Weights of a small transformer language model.
Size: 10 layers, width 192, 3 heads of 64 (1 for keys and values), MLP 768 GeGLU, vocabulary 4096, 6.98M parameters.
Architecture: RMSNorm before each block, rotary positions, normalized queries and keys.
Training: a variant of Muon for these matrices, 485M tokens, 7407 steps.
MLP neurons of a small language model. Each row is named by its layer, matrix (gate and up: input weights; down: output weights) and neuron, and shows model dimensions 0-127. Each number is 128 + 24 x the weight over its row's rms, rounded and kept within 0 to 255. Numbers have three digits each. A neuron's up and down rows have the sign that makes its largest values positive.
After each neuron's rows, "fires on" lists the tokens most often at its 100 highest values on Wikipedia text that the model never trained on. A number after a token or word is its count.

L4.gate447:138120169169146067109126108099104145144118168151121154114131177158154123134130100143129122176171152153113130155119102112091177100119132088116135108137123125138114112117186103112117151107144133126094087127141153153087105141099133101108133122161100156123094134153141079100139128138158135123101125134156131123116101115079087097100104143125134130137132104124096097093104126121105080142152
L4.up447:114126134128157093116120139137106108143126138140119129113124139100103117120153103108130095151116138141142102133114120139105151067114152112093136121120147167147114034130092105093123138124116145168134143152117142150111118122151151140105126101119066133130127113137096146107108095158163129155082149140127174111153122088100155110105131132162090152122115130133120144101087147104096140164121
L4.down447:127140154097189154080111124131120111095117128082098106161118142082162119134150132101132151106127150120101127135157094112134120133117123145162099126095175142124101155151132142110122084176143147100100135144159095094139140114132114105139147061103130151104199090133091129108109128130147111092168089099134078132120127126127181110116175165106109135097132103107112160114141105112101161101114
fires on: "it" 14, " had" 11, "-in" 8, "ain" 8, "t" 8, "el" 6

L4.gate224:148169099125122093109147115135103143097127108120143102163120097116133130136119125118084090100135141146147109146116156161137120118106124139124160103156120124085117136072131112123093138127094093154116116123102117134135101118115215115101138154139117133125124117107120129150128096114114127162097142137131174100157105130119083103138118173107107119096122136104103123170108122085112120086114
L4.up224:117161123144131114127113111094127138155176110108097157121082155097120135153169111167126142120117115114163144146148142128134137107154097132103124132130099135073168111096118142146090101095128147151140114117122113150106177142122150147070111114180154114185149133146107124131125096115123096131126132099163116117108111175132161133108104094084116125127183104142125171115166158120100137109122
L4.down224:142166129138155097103143151135106130111124119114095136112103110138175170141103143112129114138130126124124173141124179160100138128138124120128116162104117112118171103166144125128128111149151125145127134120110127111102121155141119179134086112123148109132154123136100147118093137095086122113148171093162097107098159121114190124110157143095101120176161139067104106144128104143156107165155
fires on: " al" 37, " Al" 14, " Ass" 11, " ass" 5

L7.gate24:133124114158134168113112097121117172098125128156113127137128137158098129102145134119126075146135125153158066142108137133149157117126136121172111106144120155130151117109109124154155155111163097120127125157071092159097099144149141153179129133115054148174111109119119097129144153134146108109097124142150143112099116096142108123127158121158116103111112154129089133144140106134123121144151
L7.up24:122173090125149174158113079151115179126097141167126142119166118151113123112124116083139082124135126106152146163125093133110093141158111125098167127117165112137083138082094123123132127091127160114110084165107127142108106156120121098121124117138117162145121155112106132143153124140153105103132127088147102118163114138136129118099132111118213117160085162159117103093106158157149104096105
L7.down24:111114135140113134101066138118122127147124173138121103143097098117097104140099100163151129146150148144152165134145102177127153135192133120105112122146137117125111149120088137123113122147104129128112125126106158133124141143128115066127114130121081139157148100148126087112169117180117104148169160093128144176116166115144167082174139105154120148152108129210133058129134116131064146131104
fires on: " C" 99

L4.gate640:187133111143140109131145129151144134114096124138148159099148108158126129109084173087133100139147119129085150148136134141089156137107129116113094158104152130139069123078131092150130131155111124138150134143153122103143087127115082110134127138111165118150109146150125118150152146145108118139133104144112089172139147123145131121152142126103122092123134128171111117146162144117111145133082
L4.up640:136107180129145181116144136116106133143151167116113130134116086145102141147093160162136120134134126096152108153118149107133097155133113129137110127121144135116118123157138123146135155119151115115152151121131082110130146137108133151090125130164146084125192110098095157138095114143136145125158139106108124168129136130136123123157133075119132068146119146174120167083135080110123141102144
L4.down640:126119169122133141107111135164109150160140138134096129113121153124208135133160130141151113132177093124136097116095130168116097142103151123145123141161147126143148137179139095121161121112108136132125129085150150169101125116126136110115167160124158151111175090129101125107107074163145104103139144098093115114132110118054139121170109086124121163141139183126124103117128108128131115071111
fires on: " of" 25, "ist" 13, ")\n\n" 12, ":" 9, "\n\n" 7

L7.gate462:126127132111161181106115118118142153165108119066120128132097100116095136107180136119131117139119116166132132116117112133120105123124130144097158090111137171167114103134111142113127121134104096129126154178066092123139141131087137117129126101160126167134123104094094133166145107133126108082121122125144162108166104115106136158120121138174075129142141108159138111151171110152160118134107
L7.up462:107160144118097139146125138145147161121096120139097124150123186110103149100149101108096131109102146130143142139116114152078148111110107114140095114170152112115142150127176111134128166137138148096113083121147085110134156105104131111138138110136101151141129102112131129149194101114169129099123094116115112159115104164161111073123098137094128131156103159098143150126152144109148104156143
L7.down462:150131167140112139135098127126082161146112120116137132143103111179135103158165122077121092114100133128112154088137128103119143132100093117125134156147113095075155140141127116145162133142155094103104127138128135135125103177114167152115190110124156134126113167134129148113124139096127177106131130084131148141115146149201158157179109131144100107135116108164122115095110195091167165146119
fires on: " O" 24, " o" 18, " Th" 11, " th" 8, "b" 5

L4.gate173:128158122135125174126188121137164135157099126119141100146146081136098142109131144138112126157099133120109158128148109109136125108126130099122153139108150123154087130121164130113156081112127132175096125145106111122126165114160160154114144120136106129133116125123126153154096126188152159127106116160095146153135087148127100107089164111102166139109150111095113112122168138146168099156121
L4.up173:107122159123125132131146133143156173131135146083163100075140124103097135167141181142093136134145126138093157115126131116133104115140102137123132147101151130126123116142114131133150084150070128147069132128128120114139096164150147166116092107126119148115136115152141134142149098157128135110146085114135118174146092128126110133122098095160115137143111130126090090130130167138125153113166
L4.down173:147163127170185119155119153147156132091104144179151152179102089125121114114131101103098152133117086133134130096154141204131109095112142109168136140128145093157140127106157158145144132108097143144158167131119145132140152148104165139080085164133115128172091129124112130159095128164114082118136072118144162132140154148081127127125139154101168140129142128119116138110113117102136156139109
fires on: " N" 41, "0" 26, " T" 7, "tern" 6, " Japan" 4

L4.gate187:103108098124120086137086106080102151129132143095146135168133142155129131112166078100124135126160154164139146139154095154141148158128081123143117110141115103165145098087144112088104141104106124111130120080130121095143115150144127120156123143124085120131120146123142133133112149120147129141072127114128134094179104145126137154116148106148077136126097128119141102100124145172170105150099
L4.up187:105135134151163138154133105163093157137081170159125141119125102140083138133123127129130128158096116123137092142172103162109186133123119154071147117118082124093113135108154098128098107099146131160139143141140119139151166125132137149123132123121145161143116134125109160112159101102178111169133117159138137094152139114123142138082141151143122069090131133126167106106160147103141111116130
L4.down187:129141113095088144122094131137089138129146155165152117162150137107121146100180124121116103115126140075129122116168139192115127109099086138133134151138145142107100135155117152127117106124143120135170134102103101111180102117186141103152158145150169139151138131106142129121130162137143147164076114187123103171146157104109157162126168140164151123108148126139111103093105135087104128149103
fires on: "t" 24, " over" 17, " int" 16, " ext" 16, "ver" 7, "el" 5

L3.gate419:140134124137096094154120114132116175175136155121158122127123139096148126137126146129130120084086107148081096087100119119193155114115141136112104093132126112122152112107170142093139117151132126119141128150125142155163107129202140127116128137140098118115116094091077112116128152155118082095147122088110093142119127095165118142097082130103121140166098139161106083128111120121144133149125
L3.up419:164089113137121122154125101098148109131062175081179119109141138118142107154111094113144111100140100085141089115137150118094111108148159138104161133139121129113133161134144148103148128106098148103126136144090118136124192145149122136064111106107093112138108080130103112116168149140149112086141119105139126129132124121141096132095139120131106122134109131093129153159113157144161108154119
L3.down419:093168129123127078153121171115106134096109130118140110151103146137141150117099108132148170124123146132126135109113109128110185129126098140107135096127131155119185146141182113088092105124174170122156156148090155116124094110115106092135159098092082065143148127121100117126112129133066109136130100072127165152128101150132140127134100164122114149122124176118096134122136140083144102083133
fires on: "i" 23, "a" 19, "o" 11, "mi" 5, "an" 4

L7.gate559:112148167136115123125169115131152132094149152085137142153150132135117129173085082122089100118165106148192144140119173135125100110120131100135163105078153097116138109110131128129100127100149095141133114096140117138125060100132100132143095127145143136164128143143138117149170117082128142132124129129109163126164128115098115133106131129130113122168115121165125117126143156115097102160116
L7.up559:134185152120135117133135097104120147121109146128096135128122112089150078141178106169122147089129151135129143180157138126079113097145126130148093102120098108088121120140140121136148100139068137176116123132116144116118110175123123200088142133101098138166123116105155140181099129186103125101157118119107143158122150127108148102128108126093120148147104125166161112092119097106125118118123
L7.down559:144155137113120126177109123120132139057135124117107139144084115112181098109136146148114097123122069120108158132151159124115179166129140116074104181099130102109121130129117109136090130108163096146159161118145113149118111099142115140099148142099141124139129120116084088120135142137163143163134134177139145115132165135132138116101162102113125137129115131147155110116118121111077121122094
fires on: " al" 46, " Al" 21, "ul" 7, "el" 5

L7.gate571:127122143103151149124140134126102147118166093145150153127151116132133128127150137129106110155116153158120135127130080169137097120142112130145145136077104113116102143106150098144095124111126143150121175131127117124142141117159138142120113115148161113124119100146099091068126128090121151107116136201135161127125116142108137111134137163122145128132113109123138114155098091087152125160129
L7.up571:116116153097082160142182112144180157129081109086147171132149151127113147148077184124127155135124152117097103096090127138103190140153095104110122110103124101147157107087124125095150128166141107124103122167110087101132153177125124133120120084160128120156117075161100092134136102085096133114154077144097117127117100091138118133120160117137103120170150143132119136157122104128160111177154
L7.down571:066135113130108138156113075076125092126108112140161147163173112131079117108100097120132107168121153124131143154098080124109136155122114167167096164112130129123116153127125150138123115111165164122124174139162089144090092115136138138159085094140133147116101108093089119111157113136179123128124139124105153127132201068139125101078125171156116108139138115137143121115104144161129126094142
fires on: "f" 22, "F" 20, " F" 13, "-f" 12, "l" 6, " f" 4

L3.gate664:168121119130136151086148147149126065103093135099094075173151105107150148102148103122088106114158117149133120158158051094120139139079123116145091156157121132116146132157131119130077147126132143133123115131123127124110117130100159123138147147133134150118113133081132129110126110101131075125113149124119132125110074097149082134136136116117116147112119122075126106099130148143145128150122
L3.up664:150094105163094144122111157137138117118136134164133090114113144141160096092148169116119122110131134082116150141137091145105105112157144130150137155121161128135144125092155155135110117146158136126111146115107123083129128120153155126184120143125118136157086109125101126129052088128158184098070190117127162122121154122126146147087081118155114122155126117157152110130130109166136070123118
L3.down664:114158100113137153103122162167138117150177132168094132113170137159157107155097122132114174107151156088136159153130125147096146146149116115143153151148118070155143135098096120097108121090128155177130147153114133153104105116098096149090139089103147143120137135114130105138133150147152078140132121175126138151105126160094122074119162107077168117109152147129097128096121151149121133129113
fires on: "ia" 45, "u" 12, "o" 12, "ati" 7, "io" 5, "ation" 4

L3.gate721:151161112154121121165172128095115141109168094103130121155173146104121128111137167130124174119123130154109175154132110176086116179115143114129097107157080128117148141180094133108100118107136104155126114138126159110141116149160141118147148139147141085120091120163161113109166140159133088169104163169124093117101144111152127073160126137109143134134146104156140114131135118094124157134114
L3.up721:155122136099137145097101153173148139124140119125154114149150076165154120094126095132168134131096177138083147133166119126133145139139157108091114162098121121116110082173119142162132125168168125115155180126124133095149104144084094142123168126136117091124085106135121119119140113124120115076144130117136136119118146137117110134123105124099130155126123155135123143146138111112129144114152
L3.down721:122138125112128082142123150116115120124132102129105135118098117110121134140098131166093136132114126155147097141146131130135143145155148162129129119183123112141148155125107131088111129086133155093167083098197145162116131119159118164091123155146136155105175134132130155096121173118125100154153105094117099113135132115112131153114086071100099178151122134138111145105104144120125117114149
fires on: " cont" 31, " are" 17, " may" 17, " will" 6

L3.gate194:122119113114177159150120167130161092151132149147169143108171148156160165140165122165152073114059116125131110139140113117120135118193152150145133124124145114100114127122137125160090143136129133157162136177116143107159129179118132113125128096142108052115141145122146133171135144174130134091094131127121175109161140096123124124139118091121108108185123143092110080134146128097130148167118
L3.up194:121098124095144142122119132138170104115100142110139100164139147141194096136127126113138099140129135116135148165138129138143131149148163190129078210134114106118111110112115111122096132119114112148092145177109152146137130169115138152121095156098115137091133120154102129163110158107142120122126126184123149087124109109134121120153168118171120135145138090100136139131127123183176119155106
L3.down194:079139114106156156105114090162121113126140137142132150075127155163211130122189118165129102068097087146151112124103081097128089139128139126161126149125084145170118118087120125104129157100125118187101100128117134146130147110110108154109146098130126123115134158147127179138162122153148126152097118115136124094160103133113117151115135121141111175139120120111124100172120162142100132128120
fires on: "is" 12, "i" 11, "a" 10, "io" 8, "on" 7, "ph" 7

L3.gate307:130104137126139155138123123120159110113103121107132104172152137120139106102097089195124091149112169153135133132138122142094098169119147162101127168145123136105110142139152137112131138096114180120106154168165102124119084162154118138161146168151111155112099118146091126106106110116155139118152173115123163099127124145102077131137131104183179165136125111099166155092131172150126102140127
L3.up307:159164110083121169162149142141147129113161170145081131137103125111165111121124121130118096131089128123131085153088139141095149135103105159147130184127123126146106087137133156157096085100151139147158168114130131133128106161142114115171107122098194120169144147097148142088115115122119085135109113111146151125107131110160112127112131117130088136106166120133134108114134135143156181153157
L3.down307:132135105129086151112148126125141104123123148151153156118124132127109096148171128126123128108125141137114161171141158120104123165113079120135124131186126126155191117163118129144102096132083129105128124105134111166127135092077163155171133153156119137106103123137099118087100065095176141113137110196150097176134145100125163161118166094151119124154147085164155098169171118154098156122133
fires on: "is" 19, "″W" 15, "as" 14, "ati" 8, "ia" 6, "us" 6

L3.gate192:151149103133088130175118131155150126123092130154133114091135081145141087149119163147135102146105116117132134112162115149102113121075151137120185124147129179136135105106169152138136139130131108090101113133168102162153135147167104130135136106140136107146146081132152090131131104141102155098136116163107119088166102134121110101069160117145104120102162145129146148119106112191107118142123
L3.up192:130089078169110158139101148115160167125165129132115099107134113134077152111123137118138172090143093111105124134158162113153145139098188143153159125153122117108070129081158170132114096096093079145155100097075135175142160147133132173096155121161130136146127107114106137115111142146134154100125115093126100119126135174134104148098152158152147145175113145168136150150148150143110105133137
L3.down192:099119120154129101126104111165122145183081138133145139120148141115106132131112162159133116126105105099142084115140135143166118147138131095094149126120136130106150124177122163154122161134167137083054108174142112143164097134096117133090117099102091090091101115089094121078135139117115129161140091091127098111125108183148126174093120096147130123157107160136101152133136145149127153134109
fires on: " " 25, "ari" 22, "ic" 13, "ar" 11, "in" 9, "ob" 8

L4.gate255:142208099136135114111085128090109143122123139141145115123144108116165129110096116123119112126145107114157180130118119123129116121122126113085165126130120115145172106118164081167113130122131119112124134151072121121143131113086154130138113160096119157097153115128129141129129105131095138136155093123078131121142100129127156136119168116125101087136143136139084120116104138122179106093094
L4.up255:115144142088156143138119168116102118074076126100124149128135125125101167103123084156142131143116111113076136113145089174088124116130094135099134157118130139093139146172138075088168134112121123106123166112114135098132150148131088106146148133118143127091130112129137127122150141104092172131145108136068130121151111131148156178158180153119123110133143134127093151107142155131137146155113
L4.down255:138111138156107088099087147095127141163166124138134145099153156150115093140092105114145116119181160117109121109117146168105115140094118138120088132182086134095131133122144128133152135155119167098159132135088119157162166119146148141118116142070119155097129114119129138133119121137167161093101084093109135128124098098056160086167156114139144128128147169119117124153121143097127085135105
fires on: " =\n\n" 33, "===" 14, " |" 10, "," 9, "\n" 7, " " 5

L7.gate535:150154069176113132101141110073144075107181136114141135146124091122109118145110139145089100109156122159132112155112127121132146147126103113127117152144138080123095098139094106129127129121135136062152119139120143115106143128088122112180135146139088152160108139139103143157059169145127116092114105161110137076110129118122140113138121129159129159144132122134157127115140146140107119132149
L7.up535:158126116122149094095156119118131121149105090158149178146109129144109141106087150104169140149106168152081160115107140117158160139076116136156141120124110129116167104094106146137137132109103069114121100111100150124132137122159090137149138152134112158121080114150127127110079156127139112099095132083139134109121121119110090137178152093133094165163158103134089132093149128135094150118134
L7.down535:192133091145144129123172120111161115124107137100116142150155135152104147124103149151146137140098163156124136090100150127145159106128120125124147150138139157163107119142077118157122109132160123123139123097151139170134120161125130115161117139136136130103112092145096139169085124155121135146161085136164133101116143101130121115127090148144090193147084150166165173119106131179109155142099
fires on: " cont" 26, " att" 15, " g" 13, " ext" 5

L4.gate290:104172096122092067157154159098135109110129141110110108105134103132111110126093071130113128134128166136089137133164125113153115121117134111106135136150153152150119094156149105129120121136113128163111126114090131184126144140122153104128168171165112152116126112100119113172109112147122137123135105166087102105177089108144128144132143153102072070121069132117131102126085129112136116128129
L4.up290:154100135104105118148089132136113140141162111147102131123131152152126123128171154089127161128098160148102139110152122148154088132100159109127116112149153148067137103148165179126141138103166144079146163105139163114163147144117128143123104175117127133132164137109127129134074127145136102121140156143096119113120109150127122118151176135149164111146119127154092093108139155082104117153114
L4.down290:142101145133105171166089120141138130154140149104146131154151131156102100112153147125137106114133098112103188107148119122154090118158109098147124166126081118103103127101083075145088141113119134122148147132100134157133140103143106133117150108095125131121102132077111173138155148155134140084062153125157147152107112164112136138151111180123153150118160141144159144148152141115144142102110
fires on: " " 79, "196" 4

L3.gate230:112072162130133111159121105091121118117108136130156125144159125111097156150138078114138146148144156162135163143144127115110118130160107128131110187174121145142152151132118101136133136119109165161109086126201103132123158138129117101120152068171138153126159129152136137118146107143145118137095122143075143149140102161127134139140180137168110092098148111136135114101135145142107142145139
L3.up230:134164154120117162094158134141113092163175150101150096134095131125087098088144142148131130082109084144130117153143182141127135122118127112145137115137095124111113147140143125151102098150151119136103109129122140104167120128079121108135154109114142119160151143115112095167139154152133136154121049126177132137122089176146122107101149113122145104153205136136139137140119095121144139111091
L3.down230:088058122073134158143154148101094141150129100110134129121106138087107097133129100102132108178048113194139129086101131136089144137109164148139118129131124142126150105171133110099112158151101158133157129129109113143124094112131118166139127110129125129094160120137113107075137123148155120156147146143130126151155127154135130145135117144151122112158111115129095113133128089091130128138112
fires on: ":" 20, "e" 18, " office" 10, " of" 8, "ign" 6, " wh" 6

L7.gate68:136119167129123131140136133120141161130125154135150107112164134117125068144172134142146137128173094168143117185115116156144128149128102104156130119099089116131056148116090156180113130158126107134106136155118117119100132154157093107169185137182119149073185113122156121137115123102143131104118134116113111116123148107157150146084114150130155110101134128123068114113118143109120125110114
L7.up68:119130097142135172190126108151134176128140146162180145137146092113097125153127131127147121138112128116088090135119135111189130132155111069137141143117103107170126126120101114139127150114097132118130108134126149140137078151122156116159140178131122161128148125176144094126123131107114181107124152062104108136135089131129080116086173116173121135108154142148158116123110124128135143100144
L7.down68:073156099150108138204115146105154111160131164146160124094099066158106102110113128106148130109114106072124117137108083151155152124127152102148145128106100132141094153103060148127125156130151138105129139154115093144123094160113081111133116147121129149143136131138134121114145099105113138139112095091121077110114137143144166141136168121102139144111115165134133150114094147077133122129090
fires on: " C" 100

L3.gate126:183131110157104151181129123174065144077130082136147122111138095124151127116106103136147123155137105117098146152128152149141144122114115097127175118136122096131171175106156112117110098100151164128128130135130133109152201125147124117147091153192086140122140138141148122112114105141109139150138105082103131166154156138100091152124112102112135145155143145109123170119133127144112116172119
L3.up126:128101163141123113132111098092144155175131115086139109136117150093109094136112152144119140167122137127152134083139110181118136133124129123126127098146109116132155149134131108109103091195141159092157102099112098172139089082115127119162129155140117137143128168084129130136107109133114115128122154110131108133114093168105121148104121105115116155118109118095098139114132114115175153119149
L3.down126:161159169135142112151150132114119125137143122077102171140074172106092129136122156135116120079175126130102130124167134161118145097147164131123129156133138158142136112110122163127155144161145141142105128112147137129133124145182114110142159114133126090123151114126114113143133123133161091153139113111168156172128134148129126125117150122142163146167115103129150115157150114122138153129141
fires on: " Mon" 13, "yn" 12, " Cat" 9, " Par" 8, "at" 7, "ish" 6

L4.gate502:140141140098103167111172118116157101133203131133155118160164106167154139109166145136141147121165098149104137105144095131174083099117153104096120102111112109173128164106161160133118144100130081083120117150068094090139160111109095115133152116134132144143167130077148124101138149113145124119127112100134118167156123141142140124113147162155108136128149113081134116126133103111153125125160
L4.up502:114129146077128133096127182103114118124107137172119137119138128130118156148144091155107067109155121138101146118117127209135123142142118084125170085127123121151142154136133122200129148130101141155153126143154132132141107159132147130144136155147129138139129139098121139099171097123111072138105156098134080110155090087122131181143085120142112124122125106149162099122132177172119178137123
L4.down502:125141112098118128129109084147110131139119129150146105127129151118072163115135137092162153083088111131107176148125114147173103141073129127114204145116138164154169131122128151093150102156127122112126125120182141123137173124162118113117152130108152121133176154163126147053098128102138127114122130116163139122130137087146138113175114123157123121172102099110158142121107171109129129147110
fires on: " f" 88

L4.gate361:148124113120132112100124138154159168108132136098126164110152120094160144138138147106127098144156117145171135132156145110130208125123184129149134131127087102133111110141109096159159153132104133114112092129097149133141130099138141126094130099137154158102145092156135084183129114101124147107138088087135108100121122146164122113155096079130134108098131105166100097149134163128140125078162
L4.up361:088109118159124110169127128147142102148117155109153121150166147096133139157106154132126080112125166127135117138170133080127171099141179144118145157094103145130110122131151115140154179124121132141168120119117124093155091142127118146187166096110119152116141129143115111108108104113116134097136105101172132145140101158151142088137077064111150134154209085138101091140140122147155145138159
L4.down361:107090119110118105143114155118107107153106110158143118139151146096142125128140106129122136144151097069159146120121110132137118158114158148112154115115130161169101155170142093124118134112130150145080065145094121136151129078154107126125081135122164087142117129123136133108111109096159125184124124125133162169058141107130106164134081151126147130120085187129124133149119150087098119133123
fires on: "\n" 63, ";" 6, " |" 6, "ib" 5, "un" 4

L3.gate236:143143124069135101135163130110118117149122140083143135161150159092118141144094144118152162109166111157116175156111129118117159120134142147128134102127149119178154155070147094147133119094136122146170145142138110110122138113147084158161141056134141153162171164131099135068126128101102150167146148120158127145090129138201135100117148118137130089143104142109177102142123119149116110112138
L3.up236:111130129070133160137147134120163099179136118144190149099155157097108164150120124138116128105118141084131159134147152161114130122082137113131117099131121087151139135100152132131115106115162125138149121144085102141128112171124168156187135130096130104126119118128136098105108156126087171106142093122094113175086158145137118126129132088132127172141122134131141130136107145127075135139127
L3.down236:110124127100115151148116098159147119153116156092139141164139144093092115102146104124134114104132133104090139119136095133154076118085153128115156122074110151109161130132102121132164124156179108139103141125177097119130126103133128142112172123146177123135146098154117132114106097103156078134130126094098181120164124139185166129164092147159124119092124108127141129144100139138109139139140
fires on: " f" 97

L3.gate12:158119125135102162150126117111138143103164158146099144106141194121101114092088158117176093145127103165108113153150074123110147117140120105132189115129153181120116159206116129100142159116140125153115160170098131130148116143101138075116158114138138125142176138157094160127110100095113149109112096111088128125141136156138138179122109122118171136148109111150101092116142128125106136170113
L3.up12:166122128137088127105119160089082133129144112144116124101145163143050125119127160141138103116159120105129148152155087149113138102125072109115099166106117136158100085158126119097142139103107141140106165154121129149132129148119150146165131153110186103120129124124089121115135144134106146103177089114140129143118135153135144136170150132109171136130149102123116133159114159155088140125138
L3.down12:110148123116157089131120124093134095133111177137146124106121117156130064162105168086143133133128138127121150137127126132137098141122115124123126122161079145149079154134151116170146155145121102104145102095145124126118159157139102141138099170071101170135128180153133129167156079135150086097067091076124192107122112108148144133147122149109115119109121113128142110110181177095115147120153
fires on: " " 48, "\n" 9, "\n\n" 6, "ico" 4, "ol" 4, "ro" 4

L3.gate538:126104085141161136131141131184150138115158105095148105117129120162190147137094165107135072100088108123123164129201138117117146124138147134154117159159128120139177123117102111106126110124107153123155123175090153149154113083098158089132134138096129139134116092070138113112134120102090144136137129165133112151141121127139132105126138126140124144121113162144140105124133128128057143117135
L3.up538:162135120162137094165154142132118136163163113112168139100107122114152137172142182138137101147144070098128125158129125142138102134109153135153102138179116139116167142160152141125090081118130125151130132137141122125167141118119121084080130101170166136123105060117135133137073131111110110117115137128123139142130113157100112119111106100155119143117125169127089114123149105164065154135128
L3.down538:175146144111152137182123132181113106129120119184121123085113164116155137169129190079128117093127147144153133180118107081084117116138115134147109137127163151110180114154111114117133103107107145105129130176142134161146115118131164114126124166121121104145111120130169135135094125111136122179117134063093099128122141116111122077085098105160142151155088114121127147144085124128160142125117
fires on: " con" 65, " Con" 22, " of" 12

L7.gate619:124103146129152087089135158126100141074143083113093127124135133139107133124113151159152102103154155124154093148144129121142140173141121111127112094102143103134169119131120137105139150127127093101126129130114136079109109123134125125101121090130130155122119141171097136137135144083123139077122136132127103140089123129147124098115097106144113118149106141103120117190162097124143135127153
L7.up619:146124200141154140114137156147138119111119130115143131090135092121101143109121134130142137121183112117153108127121109112134144136173113124101163125145106120153119117091139093120117097121113158093128115117180142090122124156080134107091137096145152157114106139128141115100105120109141163099120106107102078105141152139119123158141111134122128086116094123119136173135152129126148127110151
L7.down619:149133129136157180139150140152119138113152116125158088124126139150111110135136122114175101096160157103119132127108118141126122123101142146142161126110125130098148114149131107086062119146143111160111157118128139087127158137148144119104140145126150134117139080106149124102123128158145145123104154125121078151143093146132154143123080134183104130146136099110093124118139145106126137121163
fires on: " P" 16, " G" 15, " n" 14, " N" 14, " I" 8, " Th" 7

L4.gate645:135137151126125122134102141137119145110157177144179063172128108122110141170116151122104149148127130144064118149109112097134149122167116122167090152179125107162144122147178106115147116107165129118109129096127115115148136085162120099118100136130138141101092151166124116116109112152180143095156116145128107106149117125127110142087104085127152147121089150129147126139198092120139143117145
L4.up645:121111108120135111137139134145095130115134127143122125133167133141110136105108144101125129145109138155118148136136098134113111149144101144111129146122152089144128127166160084139084123143147153124134144103157178108074166125083123082097103095159152143135124109107101142123104094144168163137130137131080104113133128134110140119154109154142179094096093130131163131139096087119108156068157
L4.down645:102127142113104132129116104153136117115116107137159120114150131139153160154187151100111149127125144152129104124145124123109119165154114180123164118139123126109137129103125125090111105150142141145136159137163139132162166150157108108105162135165171126083132083112109153152115093124106142100175115095153151076149102154119155077154127102174186128141097154092128155106158105090100111135102
fires on: " Th" 53, "J" 15, "Th" 6

L7.gate183:136094103171157132184157164151107125108116160099128093153126166122079139125075120130127163126093103097131123094132118141111076103115121118104147107087150152124119186120131116121144130116111078148112149103149122124108147141121147136103172113135126117166141113115132127141113139125133109122121151195086091132120131098127125112138111098089142138144072103124128104128129173131139124156132
L7.up183:136139132156128110152142107126103103124161105149131134124108118128133162126126180094151168107157109174109087147148155088184134109107124119164146136129127114122098171117163104150138163102141143089117117136121132123127124107141109137144153144100157126122193144137122130093098121093092131148119165126123128151156107150133106136113139153114151125137162186129079111106176152165102161153136
L7.down183:098127123148132130092161150122120059131153166184141136138130152133101105135102120141118120124145162120153154144167110106089147139136111092140110142129140103123152128130087137134110111114117124108125130140130110154070126152180170115153088127154137114115085126187117081122092163112113146160083161132147126112134107152146136117133146121112091129094081138118150120132139131107135145127085
fires on: " " 34, " m" 11, " r" 7, " Sing" 4

L4.gate302:154189141122079099124117164131127106154133112147113161144114141133138164140144138089119099095140157150115116140117116159123142139135171178123125095138097122114111122092133116100116140094092151147125108110120112100175116104158105096129150143162131121140091101115158101161159089089148141097106169128123182148168152129166125108093154130126160117141112091144084148131134150151137131137153
L4.up302:155153169115088101116164144140116110113113115160095152101118136097113150074150142116123153141173114115126101112138097107122167097105136137116154146118178115148106168121142051142154123156132154116199136115093194134079138117149163154079130125149137165154108149148123134122115147116118131101119087119140127174154113149129153135107100094178121121150139102158110113095124154126111111130147
L4.down302:135091105116147117127149141127119162154133103150085133099113112120144093142124158118152120133166112115156101106126135150083174117139147118147180120130172157161144146090100183108158114127120161138153141131102123126137152113120140117123134126109109116088146168110112115076118143123102124090157112058119140115124178107170116088096161121126145141105136165164062123136136168132121098159122
fires on: "ad" 18, "l" 10, "on" 7, "amil" 7, "ister" 6, " her" 6

L7.gate109:154112118108130128086140138106126158138134109127160127148109133121122142156126136140113080122074158104136114104142140101144129132141181133131173136123139080157159113137097156138146163100158117068090105123148126096115120123130079117096158103145135140146113111159152100137140124134045175120164139147096138128096101144170140147125135114112082128106129079162136118137181075149083132094126
L7.up109:140105113144067110122151164103155112132125113130149100115090129156106100166093125119141137162078173107125097137134135104095148121164103136121151094107112145146153121121148130146137168095149126084132097111136130125125167071121108092103142112085141090161146132140193149145076116097105126121135120143098115157113116150107191175195135096111106145143108104120140099139124138104124103117148
L7.down109:102151107165121136127101147131103142120118122093092112143135132144144103124127101110163158122118172117152144149100128117114109115135115105122096122134103130136120197095110132114119153104141119141158119078125107152139127146146073103105120090103126141154118127135167148127125122092160212122143116105128098110128142088130184107134157137155132150184115121145113133138141155101112152147151
fires on: "P" 30, "ap" 20, "-P" 11, " sup" 8, "-p" 5, " v" 5

L7.gate449:091129118128123128153127088111154132136129126158115101099151154127082122090119120111121130164164134167176171130136124116191126138134193129095157117131160157114133110140133132152121193128117111098163137125107141171139161165114091129126114117162125111150154132122173034142097130161158162132140142136143111136093142114155135110145107124143110110107126102120140087116110120162156143127117
L7.up449:121104119121109144138125167126126142123100109178195131110163135092094139101148159146122173141134134160142136132156114139127168134076135128139117123132142152103132138115185147122139113131118122075150147124055111130177121140136135161118098144139114175144105093092107116123119148128101169145107211108109178163140131165122136102128164148130117121126139167152115096102141151152130084152098
L7.down449:124146103125152131170127143164117121169153135171134123191102121147142157166141171118154148161089106113137177141141122111146129100118137114112187154114105151136159108112151115113088118116130092133155144126097133159180158138125134120116128122131114125141128116102104131139163142157137130108103165104108137077144101132157152128113126147131137128144155133163092150123110140143131099120144
fires on: " " 100